config.toml
attn_scale = 0.125
optimizer = "laprop"
beta2 = 0.99
grad_clip = 2.0
warmup_steps = 343
train_tokens = 345500000
MLP neurons of a small language model. Each row is named by its layer, matrix (gate and up: input weights) and neuron, and shows model dimensions 0-127. Each number is 500 + 50 x the weight over its row's rms, rounded and kept within 0 to 999. Numbers have three digits each. A neuron's up and down rows have the sign that makes its largest values positive.
A block is one neuron, or neurons of one layer that tend to fire together. After each block is what it responds to, as a language model described it from the Wikipedia text at the highest values.

L3.gate66:597416483541512387466420394508460386433587465461589566490494462424476556527496502453365540564567450472512601525538521499393449389411439431551528601536473531468529562509569367570510567514550560487551472431462490508566463482437536493535547530411538485413440571494486448447524529463479499500532500588522549474506533455557505458492446507534501508490484476498418542446596535502467508527479
L3.up66:590515495474446567545506497566483559565530464487640498464511504504567591495493493578504450445503445490549541538487477601458427453495513465577504493511474559591502468512432487538484522486580385487436614360411459593504536460570477499477510489480437432498472411540548493501488552480470509530518572517500557521529495525496548526460528580537512522514542478498591504563520523504483587565528
L3.gate221:496446504556545497468485419430498496515449479445592493518483496427511580549491449469480433471487442531544520599407476510503527515551497471569591544523578502472467543547578444438388413450499460526427513470428503492474492525523485511539429514474574559533537542460478493455499486532543505467502498517546531479366497463444507434438487609492460440511465478559468549447418431512508458501485
L3.up221:448493574575493381609609487405558530490484565358517584547450549442537478511479495455448525613586434480589491501483480572525417447469490538538525511481569463424553600510591464562524553474482522460513470489444421505552472514480486566508465522521504438500448533483521564474532518520404497466520455545466513538448422480486481528514453575443477496511442559492382580471494525527450536450453
Responds to: Word-completing suffix pieces. Fires on the final word piece that completes a word split into tokens, especially after "train" (trains, training, trained), also la-ck, civilian-s.

L7.gate20:543499466545438465546448554483421484463519600494468623518555493536431460529526501477476563459523486482427452509471627505548432474500465547505566468457479397438475493578558531572475440465436506429531478469472485492566571465491459509504527450498530506555404524400452523493443540429511443530477473578564499569470489581512522553512552473388526520494551438436378481524501509546635434501432
L7.up20:569435472480360437498474532528516451536530469486527466575524464456416488546516612502531411500553459548444453601536570490507478532487518518493566503477516507557435454506470496472503431486454534502446523418469491510537498501559510511429498445514462569564450582541488551434460429425521447544431427504488495425556528528405571529632465585451492472442517426475487506443553494510536517458467
L7.gate62:442466568495511489475531545494502608485502472435380527514560610632473477533484421480428544519501410427425465490549541502414520520460525438501584579576374518487537447622457497485503456473500460547452525521469538593495488521534577495487541496398599520549429446478538556462429490429479510497552478546461581513485512459414512432480609465415485515516489609476550462403500505490472560615414
L7.up62:448525480492555557579534517518511498446536538413562483563406518461457548545513465499548482517658422479596610541505528479384448431521446466570391439449524548508560454506508445562560513492430502534427498510462540485459578354495472525464528510494471445547526596507585514527494477513505481496455516489512372459464548553428523472625493465501539477537556471526471541567416489579509486478504
L7.gate76:489486498507494601484454482522485414573444446510519548470544555466516405521481506486604606455531373428421558492571512507538507602515452441529561494585590556467529435493531489589493539448512464471501523425515534528501474506452598545489480493446499546515560488558519478595601543472453433528492589546596479504436516523464549566562437492529394570537470438515539507453473516482498406543478
L7.up76:466434514427515470434500518521462519465547583514466485596548513511407493564455524502478526486478564412510564562453481480542463450508443491534557528501499503501495452490445473520487544430568524473469449523528528526601581405489554471536561438484419538483502529523522499521533530520551507568522559506510460534523539583538503527546497537456507525519452483490546433383468467575402438486547
L7.gate92:497592498492494500459549468444522537580481417554507479471541512420507422466486548472448526575546509542625497562519544569421384456521547531499467497531481480464521466571498447536473464504523545447532457493508447567489444438499607554431525509474530466450515509482576504537524480560489526462520490475449635538536514568484534507566606456455488554515440433475405430521525497475457523475411
L7.up92:491576547465459536496563498476537371530479497532489496575523566456482455467510584488479540509538470507542515527479553575514424586427505534510458476539495463567498457529493430448541496481405522519543525504514430486397515578521501476464482492431524594493441526603494504480497615520481455550475482500510567539505500478540536483488463440613483550394592547571493392486497491481519544467448
L7.gate131:599412438477502476463500434474477532491425490567472518460485511438409495594493547478506465437583520446596489498489465474569473630486534475435552550416448480453519564564527536547595488490477513510536505521465538537545457544430444522483437500451507487460427407663481629466509474564477506462549556571485452570452485511495490370427525552555496571500560463535576448552498504474543531474469
L7.up131:434509473465478463564499570497558499534481468457515479484511492429542459570529511495579549405534511462533513429453484431549443562564411522491606546482518547527514534496511479547490461498547585468465478525554524524407505510506479400500441463475446459480566540421486546542546500452569493556544473582476411506420487491473563480517551463432522565527512489419476504407500439505521453546611
L7.gate150:499469450450495458474532504514542524484442381516524462464534528481455493460516538446435557454548499526501504475506486543488480485539464599606573552575488507452456471462552425459480379525436518470500490512489575490453464551482596467449573539540505537480529467487495508538529510547468414462519452503555546569500541474461531424517494395416508534423480516517516491446530471525486499426531
L7.up150:541557513464582489427562550527533431537523508487593519500533505454494479444485518483518540481571446445442536523454441466558441481517447502485423631517566465441509453538447450559525449473497545466588573497420515499531607453404521486432480529410531498576460472583465532465560523509528388541484462522535513498506489610509408408567530497494457483484513486473485469516505624502472533504510
L7.gate200:488531587469493377488531489479433534514510406471572521508523410500507436524518573479567499567557459509565606551522469600653488490590483554538428533520367512445504471548449425480490463524521482519576502543463416545443580512596554518523508524527515442551597500524470568573511351456545488515510413532482615474472521569526454381616440513482515504510389475463439509460463501518528487570491
L7.up200:486419490545447526524450482486470473493495524637509533469410478518533596425511483475565531466503403581483550534579439510550457490490500503559505526553406501429528478505503492566474396385488460491518552492438522586490524467577520520472503407504461421471379481412574463411566501612553547402448548545556522635456464532448489545547499485536482517437543549425565518543437594579501529440462
L7.gate243:478493437430436431432506483560471531466429505402444566510496472529600352529508508503519491454544535527436512474466339507495599475430495443565497563494452582558536520465551516475514453515488518500494551507501477437462480547501558496482550391452431562479578403452539546462506465441463519551492410511570543467471531500453431558540476507519530442520455471400504576467480410471530453593524
L7.up243:492512439484517418479448514460438461423521380601480528415594461523520535466527639540564501542489519507474448432462460480526498586497580461530556518554529457422520523576487545473460560464427450476423521548486476532547452533590453490485475456466552490423455480518499494489527492453527452519454439505595505412544572607508497466558542485427451512521443584502624501586438561545521488473475
Responds to: Word-completing final pieces. Final pieces that finish a word split into several tokens, mostly plural or noun-ending -s (Olympics, Demographics, drums), plus vol-unt-eer and sim-ple.

L7.gate118:435545471518516458452458548536402488500475453534586567503515536426446444497439599512561461443512506469436522516493528529519438507433483476527461464518470465526548511450491426445571612409555563515467495454551390480594597404605500475449565580522540513453463478557528504572517484493482412428499446591520544492532471500563463506523500510404449538517496422529465506539485535564483469567491
L7.up118:512541498517532490490459532478541491508458457559537462486523533492443478553444486493475490470492498445460500545593564523547481426456590450528426481606576507580535468462414411488495568384540549544479477469538494541462532507601521496550453468518514532433470461499595464475465482462506453597524505587512556432547479500580531485550439448525362551456533553466628447468499587447487478579466
L7.gate168:465490609457541551494569473426514458554537558536507518439486515475424513567486499498522469463449476454539535602552480537594512595473448461487494487510428528482516471527490436532518552511442447481495439441519419425534499548457558455560519546478532459485441507542610454500524577416513537547506465489542526494501526509457430505523478575538534478559501556526524486504517553444535606501506
L7.up168:584537498481559450450524508514499515574528530514569521533443462549363527524505452525501458394582433488485531543456521472544483489437477493518430480549487529489494399470426491473622520410482556505499505505503496437502506517476575475475462484507492558550497488626607621477522460478544467530434507535473560478460459462554448372543500532426549458459560430335455572546479560479468577535532
L7.gate170:588556522497521450485445469470475480459467561436550548496517563486495512473491527489493486504489528431445509468551493561489507520504510537545491443519540540502517549464419525513566593391489497430452486502513423459486520560540504661522483533605533573437527443525373477493511659451485469408544456441562571450503563451506467519519536569530386426369474537554477533542503469453525459481482
L7.up170:572543487519556574467452560465528560572404419567616411469496523529531456499502469468481540548564505423484459496559599532496461424495501548425548444511538530506470509489502544519423537518519483506524534523467517468447446591502476497591573453668560602489482560454453408490491535451521540472462487449535561433460520525563482484455628528550442526448518545497514515511524530446545456490430
L7.gate208:544553495485444547490576484459532611485456576568567528435457465522450412586408522512590466514464574492486541533485564513558444583553568487502478553555419552561443469526457497561512598426471468521563457435599465475565511451535450481554506500522573562458523503516536430527576455510590438436547568487549648427554449573467536525565521513510571544480482589507615503541477640447523519473534
L7.up208:518521424478495464461479478510543577398523525545514513498420570503538566509423615532480470490510556577550573407493397397432420484451550438614444553494483553515457476491480474522499557428540463504527503468498465489512513455409499481494517512497473414472572451459571445493525598515475522592560490483578544352558520529502441557484510465474489442409510589530491499489528486468476509461509
L7.gate262:499601495473522518398427478503492546544433414534544515477490539571478418619493540495538420531456506397469518601557541530504488551508522533399496445481527550542582438548465485531578536400505542528458419452477455596512566588532547460454481438502555611491491515506590511582657496461504489480489452590564565436461555518612456575542535472476510549475477493512559447468549507447428556487418
L7.up262:502583452366553560413521549539403418478416505499523543554378579493515489505570585557490536425487528407422545552493500543445501467494448475505449443459533488548547442465506495599505482550482551466547476578503420565510519502492509462532494476554532552486439486528570515437486477538405546545525445433518552505507535455583430505437416537493426481533472530545606504542481453445460551513459
L7.gate267:469504480530547486527443530467473422478492431519532496468494483420513482590472443467453485477468521516439495571560469558565467515513499483393586431528617536507500566480471456517458541502479479497479454420409518430529565583486480481591480514546537572438489517508502437589546537403370575486488475476504472445649508522449491503550526615525500601502541475504570458545475435439515529474499
L7.up267:553449587499494564460478544532532485505491472601408512468534560482591451569490584501513494475549475561467529557521550423551433565476464543436545494557523577440424517492459448479505462392442537478584522668545512495571456491534537536389543494440494436546488608503441417498484519511392454505443454564495479572460516555512477532455466469465472491505413474496474502487486464391503496539521
L7.gate334:352503520516493509513369484527488453539545521481536562451514557389494570539433505487519487527466618587516425534504450499510488569606484481453424519524448501476587465581502524526549570399538469482546478476519519568595506493509454458475513534482573545507535510640466516489559481547541473615529382452511470608516544525641549534511442467456403514502460413489510478483440472443487522556529
L7.up334:512624528437483489543502519470462547467573539521441516449498518460559526411450569484446407457549608545526545494539562437547523585403492449479528465509518467554541555493461514518558581522433554455500562511509500500612482600534488522492561518472561445419537499499496514564498463514447485490490511477427587425575404468480493561456611601465493553484516563529547541534541402434466550383545
L7.gate361:502580524488526546414461507528427562587427405484611563522520503509451443583449502493567451485511491430537532615534546518548445495547514482492527495590403495485475410477432391522517514416526590563423393392474514566517506583601501501498473410504541506528516576584527511522507439412503512509486589592476556402489488485537478556607481435514471565466478491469538498493505504508480469511418
L7.up361:476586489464554598366448482502424483505403438498631587537474509441472434535461502521530477460542483497595550555501545426516434501484514456471478505564425463515478460430445440420580550419511518466431476382481429564465519564535499460433459444522547499548548542581581556523497425457492479481516547583511509424523465514475465500598440509417403526529500471469546528522519508563466390548482
Responds to: Degree word "more". Mainly fires on degree words like more and very in comparisons (more than, no more, no longer), plus blank lines between tables or sections.

L7.gate39:430516534443529430452491559541569462522476472474582532566434476536496441500452470478504406450465457459459513542498434558499495468461495469520496555537581505510528583484423510453509499429468401472466397458558442499359500525498571572526535549451539573489424556487611442406503543463543496458590508464531486540492532462571463564507553454529566518544575488527419449429498524571482517523442
L7.up39:512530507498481480473554495545595519507521498467531541538506486498410451435523500478488540477528495602463500543435527435502439378505427526552480552503511558561422537384490484520531409462505421461521457454522490575499467420532542480475469530523480455512523405523553579503474458545558396474502519445412480572539482516485456591542500378490668419512477475444485449491495430556446500463431
L7.gate112:467612529578622515572568470447495548436527519500459522470615502564406457571543503436448529528536434476474567410524461439438493510466530511450470458573490521434496529507362544503517525462602440489437427494539518469450488514411584530510520506492481502453443506518579540452523417457501559475478432517478555496500528516496466479514563513480539503483556521485494450489518530542550463431601
L7.up112:545449557542461528481533573587452425396466544449520522416539481513558556529521500492527495374509474561522541505439463435564455580499495492437586475460636513405407402530360603427538449443547427504508457530521509500544570480516581463552453437485531390506508472469520531506462485486437413532542526527603470582510522418518535371584490533512529509562606494507490498491485603574524463541474
L7.gate114:486483461545479534495494398519495505556510508548568546513529505546446508487521564479446557478506478514456561503469452420524456511568447533401548526407436461514549484527457488540535463511510393496520451517436442458482503654462521530606530439559582636507489472586492494464461600432487518544501611475504542491448520431564486446477499558543547568410568495534388482605439542576600475447507
L7.up114:410471566498477417476522478573492521444542500533461504534509483563534461386502489490566427490377470544515486500381502438475553490517516509572506500487531489542537408479522504508477502493461564521453436558451496518519527465472505440450497561448548509570527489490490511598537436512460512514510464549449430522444510514435530554537485575393410494467461524517593485457493488595382460491478
L7.gate136:386507505498559487503468459514477539494514458478543452488536525552433476481455546448494539501496538535566489521503440555590494437477522521526408573600523519596595498479452461524477518380472484446561471518531439475457539611417633543458532511550351510402489433493480493578504453475534546425575534515465469469548586520527504479490514480498516511627456499452480501487474536537483503563532
L7.up136:440514548439508539485530532465333536457477495462468418536503534565524493497488505462499500477475522400649450518613509519502565515428457445495373582557548511483570514460477517444551556444551554482561530533542516500395496571447511447364433572550462455467535419469553543511481439508505472508559532460505519462458528557482424569494441521495547522426457400495424513499557483499427471496466
L7.gate173:460492570571458534520447485532543459438515567433533584392424479366530462496545403455557466491468548535530499506518506631531488543496520530512422468536484479454555433573483507450490511451576507500517542416476417555477522469472525623471544506490544421581479515536510403464549472445517456560473488588369465441570477500538496523524518507565518467514542457476489561517486480515482550490459
L7.up173:465504566565571462511496469392474550518535541471533451505491506513467495439624497514395528436510546540657517443550482538467537482528511462513352536518508461508458477442582506493535384499450589540566384489560479471498501394491442540524463462483485505578569568582558542464483530597515510536495563551489409568538492503562507544486506428465434469499454526525517463499493471514506542485459
L7.gate198:547440479455510465537557455451417425501516541484571558457395427490535356401477434498509529589534368485429516501482480508508504468414430564505504445505521509581404454594452462486466401506476412551500459544384518492499510462533482490481443418492473470496518513423533529478368468534541422470477479515510559644498524476507552467575464416521559537578551439570445530504462433560491483480599
L7.up198:490415445513606494555472482513487499497496531439512470583422550440471484612527496483459502503548447494491557613463482494454474495424497517502465536499522553479472480522524581480449540533582448467463419518462511406498465545450499527475587420511441487460402477490530529604551399481535525505543530569561439478402581554418418555470520519487520467451552457497546465479461551470533493533486
L7.gate236:509478493552516471465401435479440531512494516501424489368607511510559531513472654462500469481447523530539587494497590394514489456498459538520413502602502524588529475498593492568560520461513503492505491502437498523502532561424571525438483540422412487605522461535585463591512467473483436535539586639502448460533615480468545484498506567499519495499518455473507496454553516467530603551501
L7.up236:517511486544403543402425446556480432558462430463529537486479594477514391437451412488451527491516421371545476614464504508442517466512556532514466540450488526477557483459564480588603508558558476506522505481539410560464427550554491512502427531497478546547464522506494496399481514444567492592421571492495493506497438515555536478600518550555507511567460425505556523516470574557541410571522
L7.gate377:608612524517526512502482458536429441544528443499468483469614535555442502395526494476465500501443533418486450550462570434505509465491536550535599419485496479470438483509501505595454499494453451523390457482479563579409562512537469428486527490484534536460450636414494510528511516588572516459502529488431551507537489560526482510531561535528523454461498459537456529585563485539529497543530
L7.up377:584507418456513501439552522540484491500588489571461480464521498479457461500532485520501612474595511511556487522433415484594493655448544494529519572405432433503460441502559487486454414578462463476610476505490486504527446492541571480424572485495487470481499484468521521462480491490478465551444479570442453538421508470522510477553460562503448458459445365458506382547583414550517464633603
Responds to: Mid-word completion fragments. Short word pieces that finish a word split oddly into subword tokens, strongest for fi+re (fire, fire control, under fire); also hal+f, ga+le, ahe+ad and digits in table numbers.

L3.gate100:625551454552475552526507494515574575492511474466419591467449474517508469434475482482455502487541390572485503554480459432519522576603545550470487480542499564470475418460443596536473552483484502495439454501576510394473471578454520529540576565456554515553477469501602384527464473439523552486508585556470457572522560521465551548595444457541464506568466482508642425483468495546536472591463
L3.up100:461494535413505531470518507449572464464550445476466571595427403518617480526513359520453465438560452511515486516486484455489556529552533445522552502571433578532494471565546462537448599503558625472503435493520544547418426454521495512538523522519463564493585419435502544482455462461469508365486554591491451477478540475486506416439481516504504559384515472522401551530486451466540482482513
L3.gate137:533504509579507515514456491534520569460512467493495544561559551526541443454457479493456537471501397520461520658474453509467468528552510391594525506462452544487530438524444607590513520519561468457486445427541579537452550441509456539506542521500528450445577367532563454407547493428506599536581523581460465509453496491510445437594554445579410550483479452501603447394459548555487572453505
L3.up137:556478410648524509537469483505625446452515543475503549576449522504517534465523538475442485497530485583471452469477553494476439497513562463570464505582536458482483511486488489586474569503510489401457468488543463553481476504508474581541579556494520500528562552502568510388516562498426482522519487554556448470512527479586494477466459408455513546517538448523608508484476512458503606454570
Responds to: Digit after thousands comma. First digit after the thousands comma in large numbers, mostly in vote tables (453,433; 2,515); also so/So opening words like sound, Soviet.

L3.gate115:437557556524567558408414482539496476537472566488638574534526514517478419486426588428541494522520500447497555560500540497496483551473563411543504528527461476506491544495498440487547499530440508468505481448472546540500493469524444535585529427499474535530449571537482506530572542475538669483528503490437546482596613437518528534541500466478446466474474537551510517490427518508572481477433
L3.up115:491506463464516580471422572494429515581493470410589457518482549470544444503449585523510463541523460458535497540491551417470539557432523440524502586458481466452483498460500457479548469515493483437522575503506613527486520506487490523501465527463502464520462554465450527568510470488519554489534497459481517510542493474527524627550480489478408482497463494513487477488530438551515449434436
L3.gate149:405545529558589474476533444521503480440494492491575495447483543515453480494509474464456469527510563551518566574478464550564451503619434494527530582555433462523529482522503411443452346487425453456439444415501503446568509482517482528503529466407500517538491478513419553508490523479525502478479521503499509550569554409482641450521534453536473476546463492565590564455519585540499564563489
L3.up149:484572476535529528522483617508532478487507495566563508518476584500474543516480521545463427547554543505495528549492650445513505516583424498538533591518507453501546369453454518472425407440484461439527496443529589543503544495556466413485500471468547478539531541557501520540537470458497465528529524542494459514466498465427551524515432466405484506557524480543593594435533457532410450509448
Responds to: Line break after section headings. Newline tokens ending a Wikipedia wiki-markup line, mainly right after section headings like ===Assassination===, also after table rows and paragraph-final periods.